From a checkpoint of a small transformer trained on Wikipedia.
Size: 17 layers, MLP 1792 SwiGLU, 61.9M parameters.
Architecture: RMSNorm before each block, rotary positions, no biases in attention or MLP, untied embeddings.
Training: 901M tokens, 13743 steps.
MLP neurons of a small language model. Each row is named by its layer, matrix (gate and up: input weights) and neuron, and shows model dimensions 298-447. Each number is 128 + 32 x the weight over its row's rms, rounded and kept within 0 to 255. Numbers have three digits each. A neuron's up and down rows have the sign that makes its largest values positive.
A block is one neuron, or neurons of one layer that tend to fire together. After each block is what it responds to, as a language model described it from the Wikipedia text at the highest values.

L2.gate240:133142130110122187125173174196138055140114106115082148133140151195145108135141092145176180126083076085175218125084081067176105161127106140094115163139131169131044129140125140106076081155115109156125088097115124108128147150169121059105092184124124092098206148097099092148090136150126147097163168125148105107149048153167097116052127172131119139072111144100150122117141174101102108169165115113131127155084154129185078130111108143151146121129106128140148
L2.up240:169163111195116119110097154215154102077108171064128143126101114089141152134152150154150197162039141131167132178117139091148115171186044144114069157146080156138080142139131151132128114122157153150113168135134125119136134137157099224163157145104145106159138125113099129109070118115158160210100111114125149139156084098150145122120041132072153148108181142105139136121091149127138133138087139134139155169127154150151118142113098146181155100125139119065126
L2.gate666:156121103071057100138095137125104077101148154169088091116167085150118173107136177114198055162148090131140156150088115115057143102129165107120121127118111097178194095129162123100137089142145101139133155142196086124117146127151141098101110152164099153154126180138145150156097140127085180144077166112150080083093108204121089063145126150212133167111129184170110099078194156167105151109149107129159133140096154108081128100086203098085180130142138117183123
L2.up666:123119133138085079138077158129096083103180174125130069138128158131093124126121197188128118175192150139110113105148132126099187152133074128170098124095135166130089182127099092142082055188142148078122159109172088090144139129129077114178154133135134120151216174141123142120115157137118168100186135143113132125196117170137093141098126137157059169135100085170185136173129151145100169136124125117116180145144141137154091098159151131190241120117082128154119
L2.gate669:127137124140100117148142082146126125101121129069114152124123072149102151137163149188173155186126118119160140141079100147070152145116184125066140125121139116114125131156076086119127118140088070130129143206154186116093129143113084157136119133117143138114130158075160112141081139089105169112124148168104134094104117111074087093109068133125107147145084109119082153083120120121139171108083113113079111098130063139120130098120143121095255136127116155115128
L2.up669:140129133129187121093156138125166125132108145090109111115087124173132080142132092151119125188147160096102174138155124100092101080117072169119105108118143080127156124174119125156131122098185142149145129169157103156137149098135139144196129135135120115141171137111167066150115077116161110153138155156148121132079109101099166039201064129137165114077111208156089128118210152097165131140115189102228124093102128115163192179050152116166137090086107146202162
L2.gate1281:125155118163147167059104180085159179127099185093112155133155113156149150116182086149093158160128131147170116153090133083083115126140174123126109174098111164118118116151051130108222073138107126106142102182118104101121115080124125153129112133165115136114116141104097127090053134132180163119193179115157125121117153095085182141145124154095173105123105139174172105093192092120132142124100119125099111168105173112183136105135100129164100110135114125147124
L2.up1281:126153129169100089133114118085156135105147136118059098148150115147144136134153126169141159132114116120137107107121096094124190165166120197085104113098104127136071067176064145135181136172136129098167067158141116118137187122131096100185095170145104093128127106083108156152045133107110131200188140106082104110140116177102163130144124160125132155123175175166131139119117107121133114161095146125117139108159168157122097085141109118152176126112107155161128
Responds to: Common verb roots (add, have, write, read, extend, sent) as the first piece of a longer word in prose, e.g. add‑ing, add‑ict, have‑n, extend‑s.

L13.gate7:152127119192088108143146134129147097151100115138145093081138165123187080145120125147127073103140153138155121166144109120133095142110143166150090162118158142149118132168080134094054120131133049111159153164103133125092123122165159151179147110162120125129106123160099169151098115183142112158137160215096151118150123138134077147122136135094145110100160141095078145180117065114100133055076145154136085113164118107113160176085177111121174107124122133107156
L13.up7:092155131138087146110115174095100143113122141168163120077143117128114102159111134147125080111106124150161092145138146092146161090109200144185149146138193086172122156192076159137072107128140094159129155158046168135097093144142149145087095098153154173149090116149170147099108169118149147082154191143141088063120088160189116129120167103146135078131138150111132143125081139190078173085105131178125101124164064177181086113088150117120076103129141081060093
L13.gate36:141145096132151120171136114171103162120119106117096140090088088081109133221102073175148133099070109132118064152069109138112080122146166136154117129079186174120133111093127141127090123072141138177148095090150099110112156108132132120161121107144160060104105112128171063124127041104167163131137126175109125127093067121083106111069159125184151112065158135085158160123129094153149151138097120051135153125130090153212127161074104175113136146139204130099104
L13.up36:159139120093063167131152115068075162101141135127137096117145126127142090109117137113112114096095192160141142108078142104116158123158119188163148123150151055091100099145133165119110180121152149096080111165144127174111151126119158090080098165139126184121199087107129172192089134140091100071173107127121189115155146142159116147100146124175142186170170158139122172104067118083174135087141075216129162126108158125090134118198152078154198048094101139198095
L13.gate371:129118126097081125141107130130107187078121121137138139070135117121123106166125133187135132198129119112102069092136107147106103126147169165160090098089133092225155118117140114117136105093175106107126193156163089178143114097157160110172145098108093147099099091132079131117143030193132156089114179144101160101111069109086130098160155094174074147130127119119124112090137110163165133128118091116136060077158139079104162134093130156144143231118150096199103
L13.up371:149177162152042115141104151191126046087150131135079128123087102130167156122127116200124098142165180129144076119160223101088144126160188169107138071135114119165114186170164104133095189097100106130145146129189149119117134193171149134100132081138138185061136088062153084125146106138078118099187086140102133120126104090094085122152065145199136072130121144060164092128134126129135126091088113133165093127144210075152095107154133109130144078093167136152112
L13.gate814:087147097144130198152141125145116122140138144083077126109065143104143091115172144188125138057097117117080129120115073102143176176133171153137078154126147162153178162131101128113146128127081104115115158132145117088118068160117070120155133135111141159118204169150125159163117076156176115144158107158116129100088089152131093143131176117144132125185095193087141163130165151108145226184124150111102141119076120090127143135135137143145048098091118104122140
L13.up814:119107147131168172084081078098098107090133119078143117143114144107164139158094198181113118085096151148173103152146120122136146180122180106142143139169130119105098106141122118167097132119120133148110121071130135076113162168121095062109104148097125179130127100077117133164102091161171139124105204173128135117118124160086139137070118145122142149135078108130148123113146062125178152083084109159146125122090116157152159152132122106132149159108128123080165
L13.gate836:118147143140152171118135135100079130162083079111100142149123128133185154155092114142161146126118131081144143098145072125103159142088180132117160128121117098112068131162099160108124105167078158053157108172162075084137078117139145088108106130131135107134159081155069076133142123170147138139148137110143142072109096089148060137111127114142091117176153105059132080137141150167148122124129194155202129200115116121103083100101141190086128093149099083094119
L13.up836:111119141076099047167086139135134104095102149143092086082096172156148098115098153063147109050119164107146136179084098136134143068141167133155113135194131129152118106143139164153128117128108066154085133120139187111114176127142164092170116112161099090151162102093116154133078178123156085094104160090115069163071132103105189172127088238148135103105153154128153116083134127151117198087158121137150137079118113164091131101116132095146084126078095079152106
L13.gate1576:135148074156123202129125089114138084097152176116172093143189143050181116128132155154177164147084092081142165077144064135101131142100110152046185080151134153103180104068147169077094095131096168094113117110121152118134148145144090133172145100116111119107146185119103097124141119163099107160141083125101073105089045178120082071163131105135182177153142179105149133127148160163193168143143146097135168103125110164151137094148161072144205125145071148114159
L13.up1576:195101165108180175145103157169168140077093140105103181135140082130098198178124114154118130128167167084186112072051113132078206137164102107177119098179150173153107126152082138127168147127131109135160121167166060130139151121135146111112089117174201155099147158158123109133134091110085198175139065129078064124166186101119156173147179069158135096189109152134120131171087132152143097123079102168113101148136157153138167088164141124135087144177089116116115
L13.gate1722:060106120116122127183147125107150134168109105126100117115104153163122145142101155158189103134154098139109047134141143112166174094144164098085131084150117066130091064123125106148098105154095079116159083142089118096184074156113134107140155114098109129114149124117161101167113139133102070100124130141123140106085086148204114156093142138157061128125123158069095120124140139148117143104152140125086146078150057122147030090084149110079134091155152114039075
L13.up1722:066143112096084114129116131115117102146136127112136100110194187086164111130065123127164072088127121144100107120103181144098178135142169079135106111119127133152102065120121136214122083209115097069130123125088156130131141103120137157197159113144129154111123076147083181131102105133111054098151121123150146044179133159166136107183171120094094167131123083084131086126144091122113117117079210103099134113160097126173102090081166084124093127161156140143100
L13.gate1745:117112128073083135109068166038132134105122168121125181102128138100131123118146134126140125154105147088137155148114122085131135204183138152160082133171152119132074162154147148101082168162060076173122130117084170161130063136086169173118111051124095136098206104159146153170075141160096136111124100183128098136157114103101083215124153134107085128144120165087202154154125147150144138126192151074118119138134115144121144141080156086083092155116149146135159
L13.up1745:140156129138164164123198220136127099129168128092179091154120052135102131117103175228148096105153115092132102180154169064156084146141199140148116177139100116107215078107107106174155092032180107138121047123142087145093106105138130132082147155122145099168084155096133154106154115091137119091142077142121092155091110124160161124094114150123120111137139141151124178100116156108172114154097125165163161184116075125144171090089131122135131183061092076091171
Responds to: Verbs, auxiliaries and "that" just before an upcoming object or clause, as in "recommended that", "make Charan marry", "named the", "had been".

L2.gate103:109096191105115087160048166085135106101141112084117097123181111152116086203157113103141156186117104124113077190156140095146093109163131067124127086127137144107139112114054128167110128127119102078112081151214155115099137152124162094196149077112158138143074128162170118117122134111093107096135100141163157127124107081147103112183132123156155155152172135140114084112186162094099108145088125124144088138124162167165125177070102169168121170128212094122074
L2.up103:110091143166107085185083170060101125041171144080125111169186095199138088217155149121104132166111142135128134201163101120176068118167094098094116174124176079149136160137098112138062136087151092123106076155129136102120137115111156137132165060109156111164139070165136133073139151080100162119111104133148156128128098083107089175104080087162135163099145156157125080111181161081112099113180076152118113120144131159164087148101112160146098124165166071072091
L2.gate174:096107180099077092183094076059109144118186144124105115140103130096175134180111162114110120166041143077157060177154144134163093104131137099098081172132136145095094149106103153092102124098155123109036141186152126156145087131078116094193116117113163133123096099148128189133117118105149182119157191064160097178179114107150088135108120129176104089086160139158159193142109107146144119105165127174126114168117132169180094133119114090120087114134167128100095
L2.up174:081111170110107076173102096082111126128173146110115128138109132095178152162122144122067139187074142105132070168134177135136103091126148111086073175108129137108094160135118123123107113086167127117074111171139128155159088164052118125173111117096210114118152103155135176108119103112119159126134170113157104167172147073171083130108085135177109141109161148161144187172140106127169111127133154179109126197139153132165099139157109108103090117126165123133107
L2.gate840:132122144131124151121098125152115205121136141187090182112106139090117155121113114048114125064084195106118095130078197173168107141124097095052140134117083116145125127112132133071111107150094138140124108176142091128141086145102088186119104108145165151125058115136087119158144118134103117131161198097130142100136084142109126158048119062125138124153129133158097102061123056125160218113154097152105193189107118150195122156103127129112064123138150145077093
L2.up840:104160089137102096121089128099122096176119122091111110120150151151182157147090129006095124104112177074143174115110109111057113119140126115095122153141132113107167154146095154126100099119080144085145115192183112181114109111160067098061114112145170125096156186118089116110132116118098168129152151150189161138117137113133060148068186166140118067194119122125139158128136100117142140135195135193109091132112093171142215136092173073145088126109169114133140
L2.gate1377:114090159145159109115031118206089146091152136103094163131161120107128128197165088127112109162153153157128121147152186098152109138106175095151107133082090136112179155122124122100150069156126161087097128124169157132152130152200115146170127160147145171065137150109120103111110129106121131165142131149152153137096122084144120084212134142111184115126153078142122146107125137130086146154064146123128121138106099133183106112110115182169142132104150132162095
L2.up1377:145132174101124102141116114121121122081209095100146105167170067137087131208120184095097113113099156177105143138098152127210183077125151137140169167152142122093140137106099108145113112153170119143140120132124111077153170156159156122189154159123128176161106154143143081123143168107127164176124127118147155181165101117110157177128139117115153159133122072147138137098110116123104097150099123103137204098096065114180101123072114159174094142106118114118121
Responds to: Kinship and birth words in biographies, especially "sons" after a number (three sons, had four sons), plus children, parents, son of, Born.

L10.gate36:132183136096127139087125132161122115168123074133128096100131139150103170085078135190178207087084095105129090130160129092174072117094103138116125073137095117093097155113145119129099128163122122168112152127052145126137118077118129099137077099161199131066108147127139193158108182124126083151125129175131173128175137116120115144113117118134178095147150128114150091127153193134203115106116130117090108137109106085064144125178179102090105117141111095086138
L10.up36:079101134143129117171141084201137123121142094148094149126136103137132126200124136182137136089126068132068140122020141091157151126166124146244114128170124074054134138126133121171113150104147100173118128093110120154064102154111099161097166110159120189188114145109176121142092176120103133143073152102115162120136109079137119140069086183103092110122155077080149139113109104123155111171136118101099113124127110115088101235102131122123104110069123169130108
L10.gate633:101153156151110138105096135124121095127112180172133154124170128109186200136116195122158150127187062139061121152158140164204128138125115147091150080112114134084127094097115142136096085141162110180100115124122158170152152116138117150075103149164154109148155126174129116112140127108097091057096150151144113082092164177131128152140113178071109148131135148120157149128202151142163123092144160118132100168105052082072075104063171156185197164145112128115115
L10.up633:103142179145118166152046106175133152098130135140138160098111117140097125123146083139168167134153139106099141168122185133183156087115123112175112075136133089113079117110138107092096108090116124100083154125091115128116149072137107150118101152107146144122189100172183149109114158098106150078080119100171132119086125118070166166098098128094148170121132126134104158130170067105142160169156109112110155128168142085103124118078142173128156113126145095162129
Responds to: Auxiliaries such as was, were, be, and adverbs like first, currently, just before an expected passive participle (was used, were passed, not be averted).

L13.gate181:077092128127207147120126131114120146100109120127086123145183126147127137180088142098108103076063124132174131113201127130066169166167123083126121102122147124151136164207159154091125161151128135126141138159132081161115143058078177057096121190143075150093187118147131126089139082088166119164068143089126066119109142162129079154093103142122171149160132108131113110130075154117141140206126130114127115094096158093147128128111160144152067063131131118110134
L13.up181:138092172102137115141120090142135144111109155104107092104108146111084125140128134208068133161120128179182098148135096129111126156128085151163096179091124106158112122129128137144106225108098096107121124143158137057112105101134123151114147159059152200149105158101120138041057118150115056070111167149162094159169175113193108208150117104132144122129106141130101138076139120157162147156174166126142143156174130131125098144099097104158144113151099122164064
L13.gate280:121086176127155048068108104144130144131091139096109093079123155152131139155157152115125113160124067154155124094140122120131151132164122145111105101080151144086165146027150146054142136121137112143113104165119153189153130123123118193143137148090097130140124094143133112156179081073107137177123161130130125151188120151165108152144137146079122113142104148052139125138111145123110115111126188103130142088070121105142085139112132146147113080202163079112129
L13.up280:179168138081107107089128051164070133127118112094096122106192176150085138125135107119149150154130103114067106125199200105117148120108104112124133143178196097127161155088133104151134096078119115127135122129146168138113176084170077122171118123126111085098123091092129057108104039121080125147151136118085131090089135143161108169093166166091176132104144175135131106155103208195134092145113162109128113149084103126161063138098149194048106148114142151123156
L13.gate351:113098108125108115070149101092111096108111139072073096114091154084120119115117136129115153061155182127094113113132087145085125135111187126147132140127125122147150134160097130159076164142074164098128137114155174167151147153132089171143135098110119145122145101117099125126119118188099133155122169130114114087089110169077125147146106060102097126177127157095159161152109114112072138196116094110197091120143108165146153122167177154121106097173135139101146
L13.up351:148155108108135109145101139121131140159067149139068125137105109136182167133107179165119116132139123097092119130048137053139084155082112097171170105139140140168115101110124063145180171108172157174123116118171139118159079144140098174078112115059176067113126144127134054159160096128169155132135209058109109057061134143162144123115112102081194092109144200106133119148169171135127112193133089139112128112162164137101092129134165133119104089187126117084130
L13.gate502:135148079106097091152149185117130082124168103115149127165043146169164151134107139062075129151130186139126148123164118093136116162121192077132192130093107143075070144123069097118125103112055083155154061145154081148130098117154075172106126140136093103137099128218127184202127131107130125119184145188126134102133123137109164142068152095114126075167176146119157169140124133122091081081140169120149204125126146132177117160104181141121195127126128122038125
L13.up502:092110144120137097158135149145096103185103101122132179090090154132140066114171144180099132077149140137132088134134159171052171131114137148098068148173126135102202109167183183078138104125199118137166125133143111132084110140116131094057064098151125198107057170086165198148076081074125091158139092120104090127111084126119132104145109114105111155123121142105127127136125087099091196104130132172194140119170121154114154148151104119101179134114137209158143
L13.gate516:080141157071077199096122124086087127132082073171113112128136076158144179077114105088099127147119096136142086144173111127128161137126152127152141120131167120152148145127100089104158109161143081139117142143095146225122073125141099181048131105102065205065100148075116130173091138115107093097135114145146151156100118178048050124095131141148137140068112137117080106202107128096138138110135071123127125179123177198179185132110134102094171109081123113132157
L13.up516:143206150055138098105116136059105129096088128117149151086117177086126122152111113110141109127138129184082170112135106124119152096090179146139069120067168141130137186178086079235145149119123117077075167129140150174129034163137177103208179154138113115101166182080104175155127130122140147108137099065108143156150105103162157057119138136072098123135112090124093134192123102109121119134117154157101159093099146214153153177109120121170135095094064090127084
L13.gate527:146075182113128104156131091096151176174101083141138153115096143147188084161122151100112073128152171156113089112144115121109068121175128133125114169126128175174131101148122143108211094167106082163087160089107179116110088070120133111112089149058115146132156162119176150123143088163175139109126133101104116076138069084110146141113172106092138124123149141110097102131121102122090132131123175079141138097138148072068115141148159223108160104191059103064088
L13.up527:138107110102129074074086145128165145137114136150139105140141144120118068105155128211102169147123127129137178139124171182091120124106086145159119052168184096134157141140104133162183118087114138129125111148158136168125072172085142114148145196142179124108162082138159120131123171091118125122039170152108175144166139122154140144071084121114149177167168184101145125091113098100143121125085113179157185115112093139123071147134129142209133083164128186115159
L13.gate717:112148106145099132135089123087138109118128149102133140110149072156185182161073134118088125111131143111135134138112115131069090111165161190132134116086089051181171159129103140150115059115097051144137169074144170147115106067153124120110118138129156135098088097135186136142150092094123084127120131123125130144168127124130032144102113089147053099165106123105159090126067147153201104123142120120211137190115149131119144067142119120135124094124149075086105
L13.up717:122094084151107134082155152187136093169086104112083156147095109098087111085173123139202163152093123128095151159118150170082063139097066127117130114131160121133124158157105124154101108163099109115073148154128151119176098091118145165125086173114138133132084113111129063102062150144132122131087154147059089138145135188143093087061149152118110121143158153122143160115167113151166144103134168116155092104130142127148109144073143108105136128096146177133163
L13.gate1210:110163101099113098156055142145115096171099171079102129110084137151131125115068193181132093140151137122097102121192141073117144110137145113111172108182128145193132149098142148111135123111107164146167117137201097125152101205122107141106106111083112110152096113109203103127182131153132111138139157116117118107151139180139169136137181115116167136151159110110211135140141122145111153178121166130145195147145156073073098063109133166115115104148163125140139
L13.up1210:156078118090130102149079171140179087156116171109149092149135122174091126170075132162161118055117172148151108091139199157175096139187104128123141077107144126140148118121162084129198141111084055067126127191170139123118096113124126114132110124109140158092156182128117136149168158096062120120156134062080156117076120194144168135103183095085157172117101149075126111141085113189132141156124102061106163084087188135215115185107128158123137146150146157143170
Responds to: En dashes, hyphens, slashes and "to" joining two numbers, chiefly sports season years (1981–82) plus scores (2–1) and life spans (1949–2022).

L10.gate928:090184149097145217164181168105152162114104113110150055184084163126153108079122103125105112063131078075126135134086131092097111100106143148166121132073150129062130140101053089146131114120093160114211101154102143128096079132141148186168140151166142137125121141116151126085115131146103089157151099136138119085085130097122030103090111151049095099136164164157127093179147123154138117061132136119191143185126117137134115044140161132117150159151157129093102
L10.up928:101111082126148076147155108132103106139128136151126145125105151141140175175146109133149111163128142137130124110160125152093152095138140171103127161181111172191126087115109149156068141172139099133173133140129108114165122094127126110088128113090122158159038142123049169130170127108165132127126132132138198106142113172105176100193110165196126116123149126105134085152166128123146150137129170178099109095124074127098146063115160126067100115119097125112167
L10.gate1684:139170099152105206124144130159134179145118076157198040121113127112121140078131132145145126126122117145091108142123221159136168151126204094134087085102119118160100128097143058138083112154166112153146129164160165148146144156088140132112111119199141124107093093185087130109082102131117129160125125118093173119121088120103153136129131107081069107182145153162129186168119155109164103136111068167140141119070087176134149174138130154113106113099123148086114
L10.up1684:090178096168108124098154119118157119104166119134085187085121135181108173194138134170065128150088129117200142103115131093103057130158171133174051152105181108089103116095096173097101152173132045103128127131114142106082097097170149088146149145106115172099122168105168143134166142164195121091171164152092183137080152159141129141096129159093152075142115071173133170100135153134133117148106151086163121078149123150153132110034130105109129140150141119121095
Responds to: The last token of a sentence-initial adverbial phrase just before the main clause, usually its closing comma or year digits: "In 2002,", "Once in Roskilde,", "During World War II".

L2.gate216:113162074192124089124111162126118104115157156125136172138165137100151132144153115147086153115098133102153151155107132093146134128146157111092102137122145136105025138193134122071073122127132067137152120135122199165107153158091111069141112155114104128144240138133087118130127152120090073155168130155125075126104171110197084146126174124130149184093194119138100137184141219116105073179096135147164108132143088173187135140058139143100176112121132117081132
L2.up216:114139151124105094095136147106148119125179079076133117094157112066159137110149106132122133077134070105127107115127117108146076162165126111102107169168131100122125205157071134101092125144106067144097153132112101156097131066125128110144097140097091130153063140132158090122163149106149179161170066099161183112136098112133092158102121157103165135141125129112074128110143142166073133176081181109095176161105095098169094108116111138104092115193164162067090
L2.gate869:166155106144125147138128173163168127177171143131145107095097191059129083134136142093120157103040141091150147127160193159155170168099130130144077154147134134197101119125145116050133136196117130093155166152190145088157178151145109086101106210134130130147101115141113112123123116118156122149168115094103129170115055167095087166138088116155108145129157134141123142125149153096169179146133119090175166142161099172143139090173117146205167170112202165059096
L2.up869:081131086134084114115134118086183151202151105177130111130127142058101124158163090165155090000106042067163120112121083132198091144132159173081140137133122181084156156161134116130142075123111128082139083182143139147138171166125129149112079159149183118083104130102094135108115110144087090129172189108118126126136137141131093112121120156124109117135151120081126135045135142098115133185136090060169100203071157166155085079182116099136045128125187168096086
L2.gate1051:138165107122088168131133141162124106126144163101125130130114136088148096118143097179072160021079103120210137158106134101204119149154147148116101194174086101167115157148091125102126152150126102185114172071070170129161105145163122098125115170101110192137173146085099146189099183097163081173160156149117099117109165141128140167069107195179110082143185144108110137114154160119182113084118144127125148209123115178216132129095132113171088091105095159122125
L2.up1051:187117119161105134108146115116129116099117164065120147130116139055100106120146113145133150094095113097182121135090066114122156121120162120090135127170093124122080137129096097076158145150149117183139118128151136112091116148162182158146183147151113139103187132142066086162123137099121153193187107115117100173114199134132124164104105117170204125130196195095136134132160082121155166149092135112199133147109129164218134160150163117165172147071125177081141
L2.gate1605:132116130147183129103148124180150140193144088103107144126123098073173119138167085120108131057064104123129082152116117118203089146150156104132094190143116127120111134149103174107181155142125100174146107110095123182198132147168152159101103189072155145132173184087116139134042140128123145141139139107146125093114177127130114138090150121118094062157095143118112085067170177168154097176109135090147136172105091126188137170114108102113109119113168188131123
L2.up1605:186112122154143112136108198116194133083097141067096128088088151104097070146103118120093127140107097117173137146084057082155138098204149120115116147188084103176114148092092153105216139105166117165131129070110082144113166132184138131137149165059129102114125158107061112125115122130127163183177132137132077154091172143137088141089136113155136109127135137155154150110201105132132161112086157072180102121107164182198129170119122093172207164114119168105172
Responds to: Final tokens of verbs, often the ending piece of a split word, right after "to", "and" or a comma, e.g. choose, recognize, saying, stated.

L10.gate1619:076139236113150126140145086142132137121126130170069129093140104093153089066144155162140188137140106086076185115120105133183134113098066158168144162069073077119123128112135139103080131112083114154111101087128159171148117100133133103029120100164152154134151145111202127177182105099080083133141144147073109137173098151098118120136164168108122166100125095150146182141164139091094182143126175157165087142093105115105114097126130159176170128072139180210184
L10.up1619:098124100088126166148125055029113140136122133154122223107151078112127118116121117134132146094138140118155128069178163110123155147119082146103130174118103101170134192062163088147101126138098124119144167110152186115182086151176116135034141161131141078089130134128119127234155117176108114111111122059069114127162132137145146169157132119168145146106152152128115140153152118146142144066145125116188154167134118152165106121130186142179051102154085132155065
L10.gate1705:141121152153130112090152149082139140116111115103113122072169186142153151194160107149136089080142103184166118067137185169112127135084124136125113081157133137139028116136135119111170125150116137122143094193210105130142149125147146100113098164175188089118104093144143129109146078144134145200066104123114172103136103126170106139126168150068151144147153098104125093115172075128118126139141184118156163109082109185153146195134136122148113082193093096171104
L10.up1705:146106139153128060142106098076178097123190133080143199170128127088172124164147157138120172112160145208121136087142151131158131145176116096096151174110129120140160093096117147137193157108136078098134118135160136128167148161136149092156126139124136118099196118124125209149102129081111121099153067123098143150149143151130134172099117128148191129118220154131137141135123116094100128098169082088121178105078153115147115211129150130169101205146092107165101
Responds to: En dashes joining years in footballer career lists such as 2015–2022 and 1994–1998, plus dashes in medal tables and model numbers.